MLP neurons of a small language model. Each row is named by its layer, matrix (up: input weights; down: output weights) and neuron, and shows model dimensions 48-303. Each number is 500 + 25 x the weight over its row's rms, rounded and kept within 0 to 999. Numbers have three digits each.
Before each neuron's rows, "fires on" lists the tokens most often at its 100 highest values on Wikipedia text that the model never trained on.

fires on: " or", " and", "at"
L19.up501:485511531509484489505483520475498506483527501491490511516513477487483484506501538485479535499454505513527490537500503550483505485475473518523505522498506502519456444481478527476451524514478493545458499539523484453516496473496538457520494517497485485507500503548468525467487513546514501496493494466476469518498416512503501502525512463459494508521490508545520513498513509453508448510505499477515506495495495511512565560534498444479483527527483549546566508492471525551527505494464510540512478544517504494483493501468519521443500515486487474543474478473514510470521462531534485492479497536521472535523467479460490499506513502491484478523483483492507498501521512492483504512464479484507510533493495528462494493513493492534508496531481537519522537507478511508496512565451454
L19.down501:501532524481453480543490481467484459561523510521478520540477515510506508511500521523536542513511467517478507481506491482482501476487499507558453466522513497471488482548465548550518502513513517513535520474514508489479495487532527432472496494476545536515506497463489491530488507483496493488480485525498491510508520490497460508562556498526499513510489485528463502490494484499476506464517556537516462487502478489461462518479461478481491484460498491554547533538478483463475467499548507467534525494485454549475487532488473474498473507481460459503511567455490550514509469495493486503506485487508478528477482510515524496484476505497423530497522496484565511539508511514477519485518535506507485556497478483466517489496492460510500482480497480474542481472533496522497534491501530

fires on: "6", " | ", " | +", "==", " | Hard", " U"
L19.up315:531509522512498509493517493498465522476515495546521475474491459510488484519471481511448529505539497498539517518485492521517532469462531509525490516505506477491428522538471535496502536484457471464485499507523469506485528513516461509462525487485539503556538493567507494493552504503486525490441469542502507501500511483478476472533532478518468522503522489468521488509504470472506523495483434516501513496474490520477496498528506491510495460494524482483568479468502549494473515525471512549533506545488531458483466499501467497521497503498505481534511530501495500509455487490504525454476562514465497493478515504496481483481511546487489527513519499441493457483550485526488507456472498476479520477522473535488472477496516471484481517511489498545494534472491524501517462491469434
L19.down315:512500489524500523507490499493510514523524485497558499515525488507513498509512515491487497535516511482488491500511497498510493497485494511495512490506482493517448504517494498481493491503478483501508485461515471504516506529547516510483515498481514518517513505505497506514505498485484526465506497510490516514517476507504490518493520511491501505495508489486488431524491504516492493506485487516496515481515496493491517471502513481810493480498495479469521519511494503481493485518511501489512504499516508479499489497504494483503510497502517494511511497494504496493493481496504527445477510515485493510499501495496493485465516546484500503503482476503502491506498502498490535484432489482521498501484493514499484506487483495507507496498500482501476515504488505520515479436480470

fires on: " and", " or", ","
L19.up507:497505488473529469501521504493476537471571502517518456523506496482431510474525582458509511549465494524499479488504512521537531510457533490506471494482525451492505492540448480482503483497456502483490488501477479476532504461463535498483499478532564494456496538466527532506512509465481538535511489520528484512530473477560454492526519505525476534495486549519488499521498473511456486530501506500431533510521501509506495487508493498481489461517513536469494527478465477517478533465508500518518551477498497487519474498491520502520523482505524486460481493541517508498438509490475553525501456506483501514557477458493531503488432504516507493511533522518501518497492485498526504517470477494479478520482500517496468501504516517533481509541514503509478496467474525516465494494445461
L19.down507:488534510523524508469484536528521515489502492452494544540509511460504496516483488512497513494476446491444500496470484509486504474500504537517508469490494478460548518514514537473496533489462530496456469504520467448489472536527513459473538486498490519511483511513498506533522515476537485499514472475515494487497501522472450459486519499504550507475492482514508541530483468551487510478516464536484551515467519508499506531484565482460508481478465509500498499496458498552490496543510513468474486502493504494511451491478537556482470494510446508487484521504540504536546463501524483518564508489480518496534485485482531511493461487540486495528514517499497474514478506471543523504477480490495473480519501495504486491482517480489505485512486462487515512491494489508500467543502484

fires on: " un", " out", " U", " \"", " pro", " under-"
L19.up489:490532514504506487544508430531504505490478532524524499480543501491480500485524530504452511555494463520489496480449563506519534487483501530483454521490517497532482505492467453466470474476500509536540515461492491499469506496501476512524482505499517452464506558529559486493517504475538508483494448492522494506521488518501515493530553491551483519468484541507515490502489507492446484492492551479471482476528451516492463513539522489488512495473510540508507515457516505527506529507555505497509552513452526525532542521467458480501514484478491468551513453515523490503447524532484497498520492495510537500525486505490524493542484505459500502485519535482464509502525472534492508477486482519489448460473473514481460506495474487503490527471498499476471546476517511493489468488455518
L19.down489:500515441517492511525500530522492493462501496484514525499494530471500503509489511467491506483491486544474514518477508475524527473521475520483473535502498485492491565515507523482534483570531493526556484529513498538447476480480454526504459449509509517479494493517503530494493493539501494517501509470467553488482511462451481499524520462479489492529539529501482486480495535511533534515482472540538542531531499492516450485491518443475531495468513502501512479452472515490498499505477461486500467495505486445468463487472524498510511505467493468469466462527517503486488510496518525551530492509474521509500521472482482490529483518474504510493496479531508482524464507532493509457480492516522497513486469564471481520495508457481527538512464519530452520512538484505474482500504446

fires on: " in", " un", " in the", " under", " were"
L19.up2259:513499533542474502487491514517500536520497464508481485492490454477417503555505477499491495508515491453512483510474483506518505488489526465504491495443471481467491502482486448487514510485508502520507501505490496467484502514483472495485532503489531554480517547476534470503503459515475497504478485503476510497519494475523516537508521483506506511503480528490493475507482508516479453481504476536485523542518490461505515464512512505491496509494527494469493475554477487466527506473492451496493497497478500512529474512467476532468485456477522517484502518521512493491448531512475545508480513508544505545491504507461524505509501520457536536509503527497498501450572519539506513491494489469477480477505517552517492489557505527495546519527481492501480485513523460511445469525440531
L19.down2259:484485532519486538505450519463510494509462464499448543512483507449500528487450478506524505504477522600492503513499483557560497487519491509507516474496514508469535491538512533443540540507494463482502490486511497520465497505517512479476474505518489528524501503501537514518505524487478509501539541475514464476497519484510537528510504517543504501526465484493498483524502463502503466467534537486519498493496496483527493491474483520421466491514494555512480495431481525457507493527503539532505484554495504488500514497519504498486486485489491480536497510504531503497498459485497502572536479499488488496510548484472523506502470509485510503476462485496490494466521487583479508471506502552506522509524444496508490511514503490489452513490455507507493522515491522483478490466498481

fires on: ".", ", and", " As", " He", " but", "As"
L19.up350:486468503491478539543464464507500549486519486529545452455544496515508529484505486477493528501525487505548459540483474484529488481511532466516475514502492522495499490464484515460484497503452483492524496517500473518471482507491493485516424501477576531492480477487488490535471501500557486531501536500478513534482498497541480471519509476510545486469499515497536491494500496517504515493480485494507488485478509469493533481518465492510530539532488580520509461506479520467477530424505520529509509539544512467480467509496478528524482499498502493514508500518482496486473521492473516480483501534546486568507512531518508515501454504472459506485494471473529513483493470519492483512484499507505551503477514475435466473510493475531469514477520507513498488438480500498521502529477476
L19.down350:505526496504487521505536519525487507488504498500471487523540476507531483474489441533503481507481536503535487532538530506461535485484574528490504476498501526482507506493501507527509486494543536499510504490468513503581486492497483468483459487501534467494487522515495470521443499485474500511514469521487514441512513513469483471490484487480514518519491474524525533474513482488537498476531500485553493481479501475471499479483500496549486524510513521526464489464550471478551489477454459491513473520538511489475487454477509532526506489459500474462473529527495521544503507522505510505532486451527501514457531503478501528541515478485541537502504488544496478504488463456503477500494557564534492468498472472510490483468518517504505438466488479472484547511514487493539489485532504

fires on: " before", "|  |", " while", " until", " if", " where"
L19.up410:512483508467485496492508503499477498548527539518528475520464494489513547464473519471472538564539494541514516501460477490493507520462499506450466484508475464518483515507509482449480502478477494504499518485504526487494519497458549526496523460457556485470503469491488501526510484546498529505505472525502494487485479512540499455501522511467523534536520528537497505503505501458516493481477506526472494511491504539504534474492537501485500524563546542492506526487474485496440528481544525479471488536497508471550493525493497574508472522506496513456514477502478509509479523516431506511464498479530530532552497517481501509477492515534491506483513488481527479507502534515520452499483545487510481502474530517467497508494503475511504487487515489503486516474464547507414467502498494
L19.down410:548478494478475491560502512517471491500490488513484438507541509492491495483498505513514515547500496519504505485490546456481519492492474467484497501518521548517525490510494501473468473512532503494515502519478495496519464567537488527480508474479475503503485460501514528490520519501542517480512515517465488489502507486552508490509489489525503462537453494501477528466459510521509516488498496513507515520445537543537464510512505508557513535512524462475496530524489504523475500476526501508475486494470489471454521515483492533505514450466479491465495529496510483505469514500502510498523530522455512499533477521474544574489512484515524496541514530516467521483533555482522461500554476489546475494538540508473481501499522463533498486529454501498494522557500499504450507498503460

fires on: ".", " | ", " Y", "5"
L19.up782:498544508481502492474519505484459522476519492500526423533493492514493557518524523474502487520507492474515500510514531521523498453498462491463517512452469465553532519473513498516494491463483516524483519520499495499469464455477509519500459548507511556489552473510511522514493505510547503496495498528501531506530457461455527482486536497494504467487469505517509486481496518506497528521515465534502483452473504484473519472510490526463489495506486513495516479508461487507449548471513501537493526483504532479505508527490504519477512471514524500514504495542486546539489536506495536454454507496509521519489499524496513503480485525440524522522497475509513465524525518518517473488495536457496495483492477517470520505531478530486461497516508481450469482479508526526441476471451469
L19.down782:511516479460540484468483509486554502498488529498465481497481457459501446461491531521492477530534472471515484475487465492507459514492527497493531477488508499495481506512475488488467512460476468480535475532521476469503507469477513539505508487532514509523492509498478474474533446525531515491510539495508534508470493445469532511506500463491497541465547488474505552513496494526509501472475499515505505545513524513542487499515501512492460493467515527548544485515507478508504462499499517506506485541495457427504537506492531455526495489507513504493492536520522495462520488509478465523500537514539502512536516514537519477531510497506505477464464496509495505469510532502490477447548498431492514537501478475496453535483552483577487505514490485523524527522453498530523510492504483

fires on: " and", "\n", " but", ", and", " with"
L19.up1678:512489493490460578512486492491522507531523508518501481502523456511508498514463500499509519576515483539562469530507500533523495503490515492507531484492479485486487495526448473478492486508474482506508495484521509464472496475489530505513486486487504473530465458488503513493501507505535458489534508503536489500492510483515467490505515491501504522452527478504524501501460467473481458475494496511479463499456485511534508492538510448518513474528456504466510498498498485468501494513508472516466549502488517473515444506503478480513497505468458452522482530458489497510487519523477494497510539551519477532544473518501485525500512483455491505512481499507490535517528519518463490487504548490482505483485529513498456462518458513519509516509465514477512530491479497501539459496438512
L19.down1678:514488514497487504508524533491475511516463522521503477550484532501515484460494501532503485525498449457494537487504472478503524459491531502477501483517480505534456543485504450534513492511499513525511491566504472465492517516450506514488499530482522507494477494485497487533485494498473485500509522525432514455502518489506498512492492512446457487520489499479515511466496473525546491508500537455532520502432460484492484505477476472519530475487531524502504474538585461499504538485517529493529513509499541532498535490474521511507491480511544509469469495516507517526462497529496497501461491497468471550498486524511471489518530479489472477489511471521499460493483495496532509518496500536535530455478536453477484529494483494531504498491523484464481535509516447482561517520518525

fires on: " | ", "1", "50", "3", ": "
L19.up716:496495492498453533507514502454499546478504502493501485501525478520493517552487479512456498493476507524495502501497435487515496521500528481483511503500446480512461476544507482457503501491523480515505483471503468515509491491477483423515509519481519480530522489526490508520526541539511496509451500537527532494480525563510504463493518459500498552486498491497545493489473562493506485485451481480509513504523504508443477523557490531494475493476521513500552485476515437489514525493469496479509509554473541514496481510506472508496495498519475500494549510498477514493470538484505547487516493536506498490514512529485473480479441544480493514529471483468490465474502471582496505517482481501502528497518469506531504469475507446500523502522493503514465522531470487495480510535444452
L19.down716:492509461512495547531518505521513504480513482496523500507542495481539484498492487497494458558445483491480511506510482531527475515481480505491497508519480526491495507485537513498475441473504535483535493495517507532500469481553511497482508515458525572459516513484519458531513511490442438533497492506534538521480517463503517466480506511466490492532511525496488531512439512524525436551492489506479443515497538515517469522496482481477504490465524498523533477502500523472498495521476516517562535501486539528495502504521473501479484461527509547493517507488514506532498515488534521490530515492524443501493489522506485491475485556482528538527504472527498522499494467473521509478454519476495484469538491477522519506495498499494520508512475498483498470496496495504516523517482498

fires on: " in", " \"", " re", " so", " un", " as \""
L19.up1627:511506450461501503518510423495470535506466505564549497523503492474459491526531485485459494537510458463539518503494492494541515459487503483495508516493544477485479515472494478495487486541499495513474484510487502513473521496500509486500518514476478507490547494540495459549499468518520510484504439496500531501494487492510501458501494528449517538526508495549525476482497462513464467512481519493455471501487509522481457443534486459488524525475492494521490526458527506535509507477527474557483486491487519506501515526473530506516510482458513490495530506473486512473457523513519467492520503533452538500477466524453512500539510537433506502510564522497503484488537495529477527490511483495471492508532492496511496468574506488532526538489527510492524508459489467502466520509476525
L19.down1627:523458493501483511465472488543542538510464512471499493502459507468520477521492502495543446525464521516527487496468534474467471503469501488490478498496465518524479528495519496498502459551492476519534486499448487486481522532510535492537439427486482506493487511531484454487543530509476498503490479482515473431509479490539525479500483526506496557531457515499484491495477500511502529491504502483501514498479495511511521466517488570472528491504541455501506465521450475543519482520482510469496495536454499454504487496498531473517542504528494480507498509482508499527491495495562512537499466509495501491453507521461482522516490438466479495502504488530532514479492492535497492480527494537509525521505494537490491503500504515524523527459515485458508511535514444505486507465492524

fires on: "\n", " Ind", " ph", " It"
L19.up2273:525494529460467529526485496510484563493519503549553499516516528488491570540462487502471500515517490510525483530505504468530508521482505513508478476479509468477515496550483479466522479476503555517485480438488470482476505483496496493487517490515536484500505477499525472481483546486490514506530490515477517488497459520513505506488522482519505510487476527509455483489500471502511511475487505480468525518515477490476540511495503458501514502486538545495523515503468534472490529445512496452479493468527527478475475508478507508526510483460503507502522465477470494477486569504520554509476491525502528539526486515534458437509468522532500536488529493513479490473478520503464534512475500508441520489532480466483484499511551466555459543482530510547446543437507496505509490510459497
L19.down2273:500499517578475473536425476462466499505508499502465480482508476505514461446517489503518482485485522536469484528485488499464536474514505534517525495483480514534504489492507490504502511489529499487506479507517479475531496490532494519509501517491490537477490512508542512442540483546484471525501483468487476509486472476532508494489446515546487486477541461514472479487514528464528536441535543485442471538490476517517507540490482502516527543522485490516518524509455524509480548513496470502538489471484471482542501488440494482509562488470518519489502520461503430466522504483503477486505467494528497484492539492485512495533528459495537530534540480495518499503515494464526481485516528509510503463498539504471497489510511490477487501469499497474464504471486529532487562509501528

fires on: " K", " G", " P", ": K", ", K"
L19.up925:495474487498487558481553466496496532509487496515517543473497457466493432502491461497506505549454513535507503538438506496507513498502482523507503477484494520535471535521503454462510470515516498496502492439535441478466481496467537461472458475505524489523518531544535491515532521522512517568497466547512513495513545533529469517501524502527498498472527524480531497498492499481477513504462486479482495492465478502498500494505518509485475524477516524516535485494518478500495597477495509484467471572496487479457456529496461495510521516502508516512509450517493484503495557489483476462496476484481514526566511489491508482551500510521468525493529503509512453461497490534497504501509503519476522500490484519519467482482514472523521496531502501524506556520489462475534527517525491
L19.down925:525523470498480511501493540519522502517508482513459515500473484514504481459493492495494488481540490490477471491539558491467484554496506527503503533503528490501494518469550521414517509528488523521509507465508488508456457519494486509491484521487505521487520472518515469513514524446509493522557526523499488503486514477436523517448510517457474515497517524499487573437514510528536512533492499502490550489498512479447473511507476562494534509530472536497476470485508515479477469467550493507517486493510463489477477531485472490503514515460483505490503488514510508466495525506475473443492431500480516503500491529494483497554531508510549497471497512520490505472515456506500522517495484466501508509506511482487503456502509465479486504472514466512498519466543537510487494467495486

fires on: " f", " cap", " comp", "f", " ref", " sp"
L19.up252:475521513462463498521546470489500551492492504517508497530503512477486524492499492464460479537528484507505474487495500477515490474491534481480514511518437463471517518532519508498499513510539496464513505460498501494499496527469533479459459471498520525507496482499509464499530490508528523539468496481522514524546486512511524491503504505520473554473510494513524508513491504524515523474480513482466479492525459479461487535498498519483506504467513526496501502536514486444494526480499495505469520505488507490522501529506510533486472486490553497511531494473494511482474532493447466511495486470470536504486455461484537456519511548542461517498491531506513493536516540536511563459458503518475470549476477461536488490565508464492474538476503540479485508520476432489507468463526510
L19.down252:520468497499538513501501556451483482505516499477487506453512521481492484481489516488486522515459527508502468477518495483433512429479524505482472531458480500549480470545480464514497479510505469479526498463507484550486467486511471506525472461456511538476531479563488499464508490537510515503512512497483475512542505505519492534458487525499520482500462484519530506498502520500486542485529504503504490476501510473484528551488479494493519510503478487482473514535465455491526497506432471504466536544483484468483534512510509530453493504461564465500525511499498489519543496511498503482474517496482478464515505576483513505493483460533513496470534527491510552483506480558521504485465485469506520499514485488490504485486497500474495545491499487512453470508500477556488500501519492

fires on: " (", " (S", " (M"
L19.up140:476507478505464485453461510490508530455491493484498503505515501527489538523436516512489472535530529554470494553506472493512483472501518522525476481521484497508459481490486481474500512508469505500523519521502478458482481489472548504486525514484541514484496552498572502482527541482523529497434507477487505545473501501479507530503493486515490518506524508513515493484485507501433487539472512441432519528509475496483503544527510514502505521520586524509538506503525503517503521505500508549506534504479542477533496528512500498486514478507508469510538510493506508475457522501482518510519514491502505495491457513465474477483504504494533500482484508454489495489519444522495492499484538473488492521504515469523477421521448490488485547505499465512502501501517496514498492503495519
L19.down140:443545501533489522481536518468510479533523521524500506488491458513479484512467489527503488497487503494505500460500529530473492488516536482505475500527518522492515445499494489496556494499508460505479500474527521474515477535473516485508564476486467501493519461497496509520534490493485478479495527471532438512459505534519467486514465477470482493523540496492503457505459476517481460517497528539503487493521481482491493475483524507525510478518499534503504482503473470520542544543490499509505486478512454514427471452479492480534525510477516454490489517515514485466505495510496538491523496480529501524501496517491524522504448514486464509467483500483474460517510529504482484498555500483547507553502473499496535523490499497518532475525492505519549500509511494535545503535495464

fires on: "\n", " follow", " before", " host", " support"
L19.up199:521519481485476514501485491479506509463481493523557511535495459450479515518481497519460498504562486498480477529536491509479508483471568502517486478470448526522508535493484459461492502495534498500512488471494442495485465513492492509489519539507510495506554494565476511494534499531532489504504473520490520515477495510540554469485502465478479469543521484464508517532481486481479499481463460492475465501563476495496470485482540510489444465511513501513515498510485485483513530461523508497496516477505516462525471496531486506479507509547502488490510484479568486496466509518461539454511519508522507532462510504504552470542518573542482485531504496500500478483516496481469514515496571504471483517512504509491493508498494462495500500500545485500537534501501503536493457497463493
L19.down199:486538519505484503477472508510507503511517488483507562495474518461438504485541451499519471485504477521507452481493545520497508520468534533518494462511486457484486523494482564463481418509526529484548490496507503514526494474488519568479542528423517477463478495495488514503509516522486502505496481493476497501489527490514536478485494473502514494515554486531547486465493493470466516474530475513469490512516472472510504512518511472494503459511502490440507517497461478535493514450510514504532487486519521468523491500473476480491470499496522496478479507511502516500487481492512527496544543517510507525460529485505517482517506513467459493512553447524515503485501512482512499520498519516483488497528513535497497480496541464511467446501536504516514496487533469508496532483527545

fires on: " St", " st", " D", " Pl", "St"
L19.up436:524496507467493485515517466467485521532486458501528489543513493440488481465526475489536527527508503505507440490499506484508504495487525438477499503480502484496481467494501506467505503496511469498487487497519493510504485511488501476494522532483492532493443537504467438506516494503530547537458506513480496527512435516518451501518540465541522508497458500532474502539484528494482535562519533497469497508492456504490492534528510520482523454499519547563471521528501490520496514475514504480468477509467517450524506492518519475488478508489517553545505502515521561471511532494480492491470533475505519484469467505496489453549501505522499515480490512481501486492511474493468520515464511514513492550515512495489470484539455479478504526530531513510527485444466525545486467522528460
L19.down436:470500520517497502510513467501507480491504501525482524499519498479517512481486498493511502507508472488494517463521506457513491484504441474478509528517517503485514476502496476500542464431493490485475459478474469527464513556554486497507544482511495530467461479473520487458468523481527453477503509518504477493520488536498473456466549467508500500507478517457524458499510482501509537533509544512499452509497468486509478492523500472466510498493515496494504495517505572485468512499458492476510501532490519511494560474537512503523491518552515543524505501493500541501519512454480501489502556495519556537497514495515520513486499470538518506521529498468502476501476505479463541549471501520503498492488478447515513448468491495565494475513499499504501505507475503535509516578468459

fires on: ",", "2", "0", "18", "21", "–"
L19.up673:481462510460453495549565516513499511510505527449543497482480442496474511491474467458511543570470512480480504515481531510546506509511514485488504481461512524462513501506484504507483473478434554502486495495519476477485514479488499504517488503517500457503536500542538495527527501497537477540534477492491513497529494485488497500533516503503527513470470511536532530556442528477505450484537462480508516532469483466511495533491468461467509492491520522466507498496461492479481541507503502493501519500492494506476513492463521488505507496499502495501505467496511540545511504494477482483499549544478543510514519475512469505522460534510517446469548496449514539528505467525519484481480522517449472510506527478489502460472453518510460501533549537492535500471499474478491504555431491
L19.down673:506486546530504552514499526523549519523454484488506534500455507517501529476492504539518483502527503475541502524481488484482467504485530509485505482467529530499534542498527491479470469483537514473488506494506474507533531518469471462509503467502533468503540509512513542463488492467498522507477473491461492510482498469538484497506487500506522482521446493485504512527510453467493482520467487532468493489468498488482530547510541507513520453535501496523480469504511496513519480472524463517509478519504494532485470494512517544492507484461482522447487501520494513511517522525440517521536500562472486487526498500528526499487476461537508495491473498512504480465526470477500480521491473448508486448454498479494517470505488524497504521519541493472543485499509502527475503539505469

fires on: " G", "- G", " | G"
L19.up1164:496503507462466520499497497500483564474499465488500475488523484469467507526492451496504469579502511509530445559500530536516506497520510506454476484486518504503487462512512455492530514511499515502489475466478482498475526442500499506526462487490480507528523492493523464517563536503451486510480490496494508495498502520515474484494510513494525517519541550486526513511478470488509513518480475523522478506548497530494524499554532508487460509521537524507507459488539469446516533511536504516454444468479506461478487538473471473504483498500517503467503521547472500502496488505487466517495500526465494532477520496438468514522462504494469480519493544497497447485468481517450467542487494500517524527499463535504531515472531522506548483523522496513474540487462485535502485495470474
L19.down1164:454548487482499484505475490530511500514499515469530464504528512475487488507516423536488465521485490541488511530547493466478483496459492466537478506532449500503491483491505470520494482486499492527474498516478507498444457514507512504496510465469517507458486525483515508486572579556500476520529513508491503485523480494514510513457494518496533515443505505483504545445534501523496511462493490485527499481487475471528524490511481512483478466516480528431485488457514504474493495516519555453459482472499502479469493538480498467500517512480495512510502523569518476521524507482518495502556485484521515481514508502508498515528521503491539464505530510476488481485494535478505513494494479522538501476527480484511546486492500462548545500504534495500475493457522459538495519488507528

fires on: ",", "2", "1", "\n", "3", " population of "
L19.up2330:471510501517460483504548497469514502496552470555542456522558468484495502541455506489483519536480490541502511504507534510553530502520491463482503485505480531528489534512501516455494527517501527496521527484517492525479471483514483500534452502495509476481526500529492490502487510569534492526488451487498538512502466536476469472491519493486490485460524487549500499484419516487488513491503510507503532534519470472494499509500497510480477538491514503466483457474489487489494543503502492484478521504503539524494533505487446483476500466525476525479495462484480491494470463490494504473489465517467475514521478517513487478485522499469464514506539513499492541513515497533488470442486518517506529533486534509541496497515492517524500533518501505521511457486482525519451511520477534
L19.down2330:504468509450435529480539525552564466505480496487531501500516515496509508505480483559545504520489429527503471504526519513480458484504482505523438528493529532491563482501473477511509488480478524515466468486507521528520484485511491482481501484513501483526490495519477527524491513531497501481481512523497457502536516501457504442502462514506519497513462498475526487493498468464518462506495549501521494495507513534536486506532506509462454527545477514487501490471478478484509506524516499489513484507496545475504492478500487497501480506510486483493521516472538459482526455469506477476455482500540490489517438547455472490474520510531488520572452514503493507460498514442502469506519518488503517529487530491526530519500489538467506475497542529517481451497499515551569531480484502

fires on: "| ", "\" (", " (", "| Win | ", " | + ", " | −"
L19.up1836:497515480494472469512524478520527517477511539500484510446495496464472461492473484506425481535473461487502496532484493517505483493497546504547487501514483508496469544493515506478488484490490519487555510476539480455496499511464451493542509482454492505503504533507458476515504523461530533500478479577535499506521499532477477523518553470507506522505476462511484486521476501475485503505476495470515516503484491496466493513525548523488505519462505540499552505496511528470513560511533506534501556518496506491541526505491511532546498508471520498503531506526462519518431482509494469507491499491525518485484509514464458477505494522472518525484527498498487505529493514543504508501487543500496492496497484491526509490488510526483458494489546463488488483506488469524503518545472494
L19.down1836:482482474518502492475493518506488483478481525493525472541461493497544507460494493509493478512537489498444511488526526512497469499559510476474491504462502500505494530461508492558506441473519518505512495528510520515526510490530503517489533492467467501478519504446521488500459498502533504457493501453469461493493516496490516504514492513511499465542482501516513481459507493508511462554481471477517531473481526520523511525507473476552526451548480490502437469512504477496526516528505528535472513444487513493511498483474475488516532487480533507500472476539524458468478492507542476518506487467509518546509509496516485464460544531488533493496483464477453554499457525484473505453512512483480518495554495464526523509533521528471495504504527471479520525495527503501474480512514511

fires on: " and", " or", " to", " and ", ", ", " to "
L19.up1824:483501504474501522426487488486438488497506532502524505517489496504494517482518532504506538502504513541516488490554496489564511491516518479518499504509480504508480464529441508468487508516455493483514441491504497459500482501511523470469493533499516472564476514472525471520507452446501496520544523494521518542480487473460466510545509488485507502482475469540501506532477547510496447509530507519459492485508478496516517507518516476481513480520508515490503531523443517444523501469489498487503525465481482459534541506468477516553482478495534531563519465485525491486493513512502476457480508512471484494555473487492462500478497520469485482495525544496538490495483541473524537506489488518494515477498523502525478494511503463496477504533485547502533507480475470567520495543517454
L19.down1824:466504495509499493529496495500547519554503513523482513524487495498472473499517481491524547521482517474508562486523481493496469495455450521509502503519491537513478530502440522507534532478505511523533472450503545519493513486519462479498523457505497476486520474500530460473524523491498496481491482508509513528474465530520489519483495513507564497439500501512464468488509491529532522507475493459470527495459515458528529474483475460463490468496492545480507539507482508475503488439475533446489544482488467528497476497483462512481504485501510475515529535544507502446515509489549495521500476508496456500518507491489536510498505459480528476481514501498522506510521525508448540516530501494482512444513474481490481519516493516513500530497457482525508540499481513503502481511494530

fires on: ": K", ", K", " | K", "- W", " | W"
L19.up34:500488499496485523514532507530463486549463535518518495469496491494470464458524461469464512543526525503535541513482525485497509505488496505498522448502485499466497496479480499506467483497452501477484476483528490499499482488466519475493490471475522480524518504539492502530527504514472505505461459517574489502552479525479521527506506506533478501487508550507501504514477505505494513507506521490432509523514482515510498507521491490495472550545484519535522515490519515497514540514518461524483502552502505495468485536438518534519501517513521537491500505507430516481498513486490501453470523533480503526487518518488507471519510521502478521520505535518457477512495489539473507476488519534453525503465522468507470513478516485528511478528501474497540494542440465532516456507519490
L19.down34:514472475513487483517482511541502516519466491527538513462489465464473454462501535527520457496501524502480492466490490525496510545486480538509504504502477477486529537455488500486453459521490513474460504494494462471480500467481543476486432463512512506510478498539489492491520551478491491506531476503475509505524491514446500469478535495525471500529517484530500467509501485534491493554486489552466502475499520519541493485514488468511470536527482498528520556476520511484462483493476489556533479470519478463507472481536568510490520523502521485464518500536509516497501516438511475538544523510505484555511552514522486520557486521554508501523491512517485474494487473490501481454495522541553514463525520476487491490513471500505500501557507515510492525538534509498517533476478484

fires on: ",", ", ", "ers,", ":", "y,", "es,"
L19.up2133:493500499503489542456532458497461531456519485460522509526508480491489503522454532508470501596501574532514478492481502539509487520495472487474529435488491528503512480481481502488483508525460495542492511465477505490513500474525496526528421487463503483515507518483504510505486561488512544495473480520515509512480470491547510501524516496507506539474489480523526494486463519473437483490432510506495491520500504456512493586485504487507472506533449506486518470506487486484503507485519522517489512510492555484458474495492513495521461493507530500536511522525510487483500515477488497481508485494500490546489473476508529517475491483464514529440497487496525530535503495523478488504500490516531480516451507514504493522499482508519478499551558494513484479447464494503504486535484460
L19.down2133:521510508507476546551478524482529440524471461533531475461525549514507505579514460462497448491504441512465524517522501479503495506514491481499514490501491495509534505436505477497504495504518496464517499497512452482488526509531552469503515537464509496491425430480476484489478485479478471512492502478528501517518447490491475538486486518493506485507517551498542493496497479521499500472533540511563495474495522499479536479525468480555477513496529469500525501492512490497515508522503515491526468500498524505477499493479492520481489476479467489468432514509472467558505513514530471474510469505475473465506500506518483514493513518493469489500490487491506528473465508502540500506516541543491495518497531464477528499485519516508537528494490521499466521497512522488519500493499532

fires on: "\n"
L19.up1767:527485484434510487477495486503492498482522494516532510498511484494514491479452507467459487534523512493537468500485535488498485499494524529482482475501494505507476497550534493494477526466487482511466498492524497495439484488485518518506505522478536476495489515510519517524471510473536498485461515496493534498501482534511443515516563491537511514511475515467501489497455517474453506522482480502466520520496504514453535518505504449508490525526518512504494518516497530442514523516551436495465527507513497490494489510482470526510521503490486454558470513465465499492505517522498521468505488535503507484489502477526477471477474491501494515472534546492510490483479486490474490450462515557534529546495498495503511527489500544512508536494535509545486487434443458507531516503477521
L19.down1767:537492520508486496474489512462536504477495510493500512508508510514516488487471476513501470522493518552511489517489509485485521493479493533514487494497483494517495524505516468523486507522468516528490461508496489533489521478486463481493517499489463512477476506508540509478496485492537532435481472499535529515466472541498508548498515531497477507520488482482470404501463485510493517515540537539495520473522508511499488514505544458626518541510495455529447526500502484511516521520505485480521506515541481530503515485482489505509487537501526487497529545513493480400485477528476501504469478479476504480478515502533507473549533452501529481493532508526504499477490520479531474467505469462511509506519547522501440506463546521514497486477520521478543490487535529481507509440459514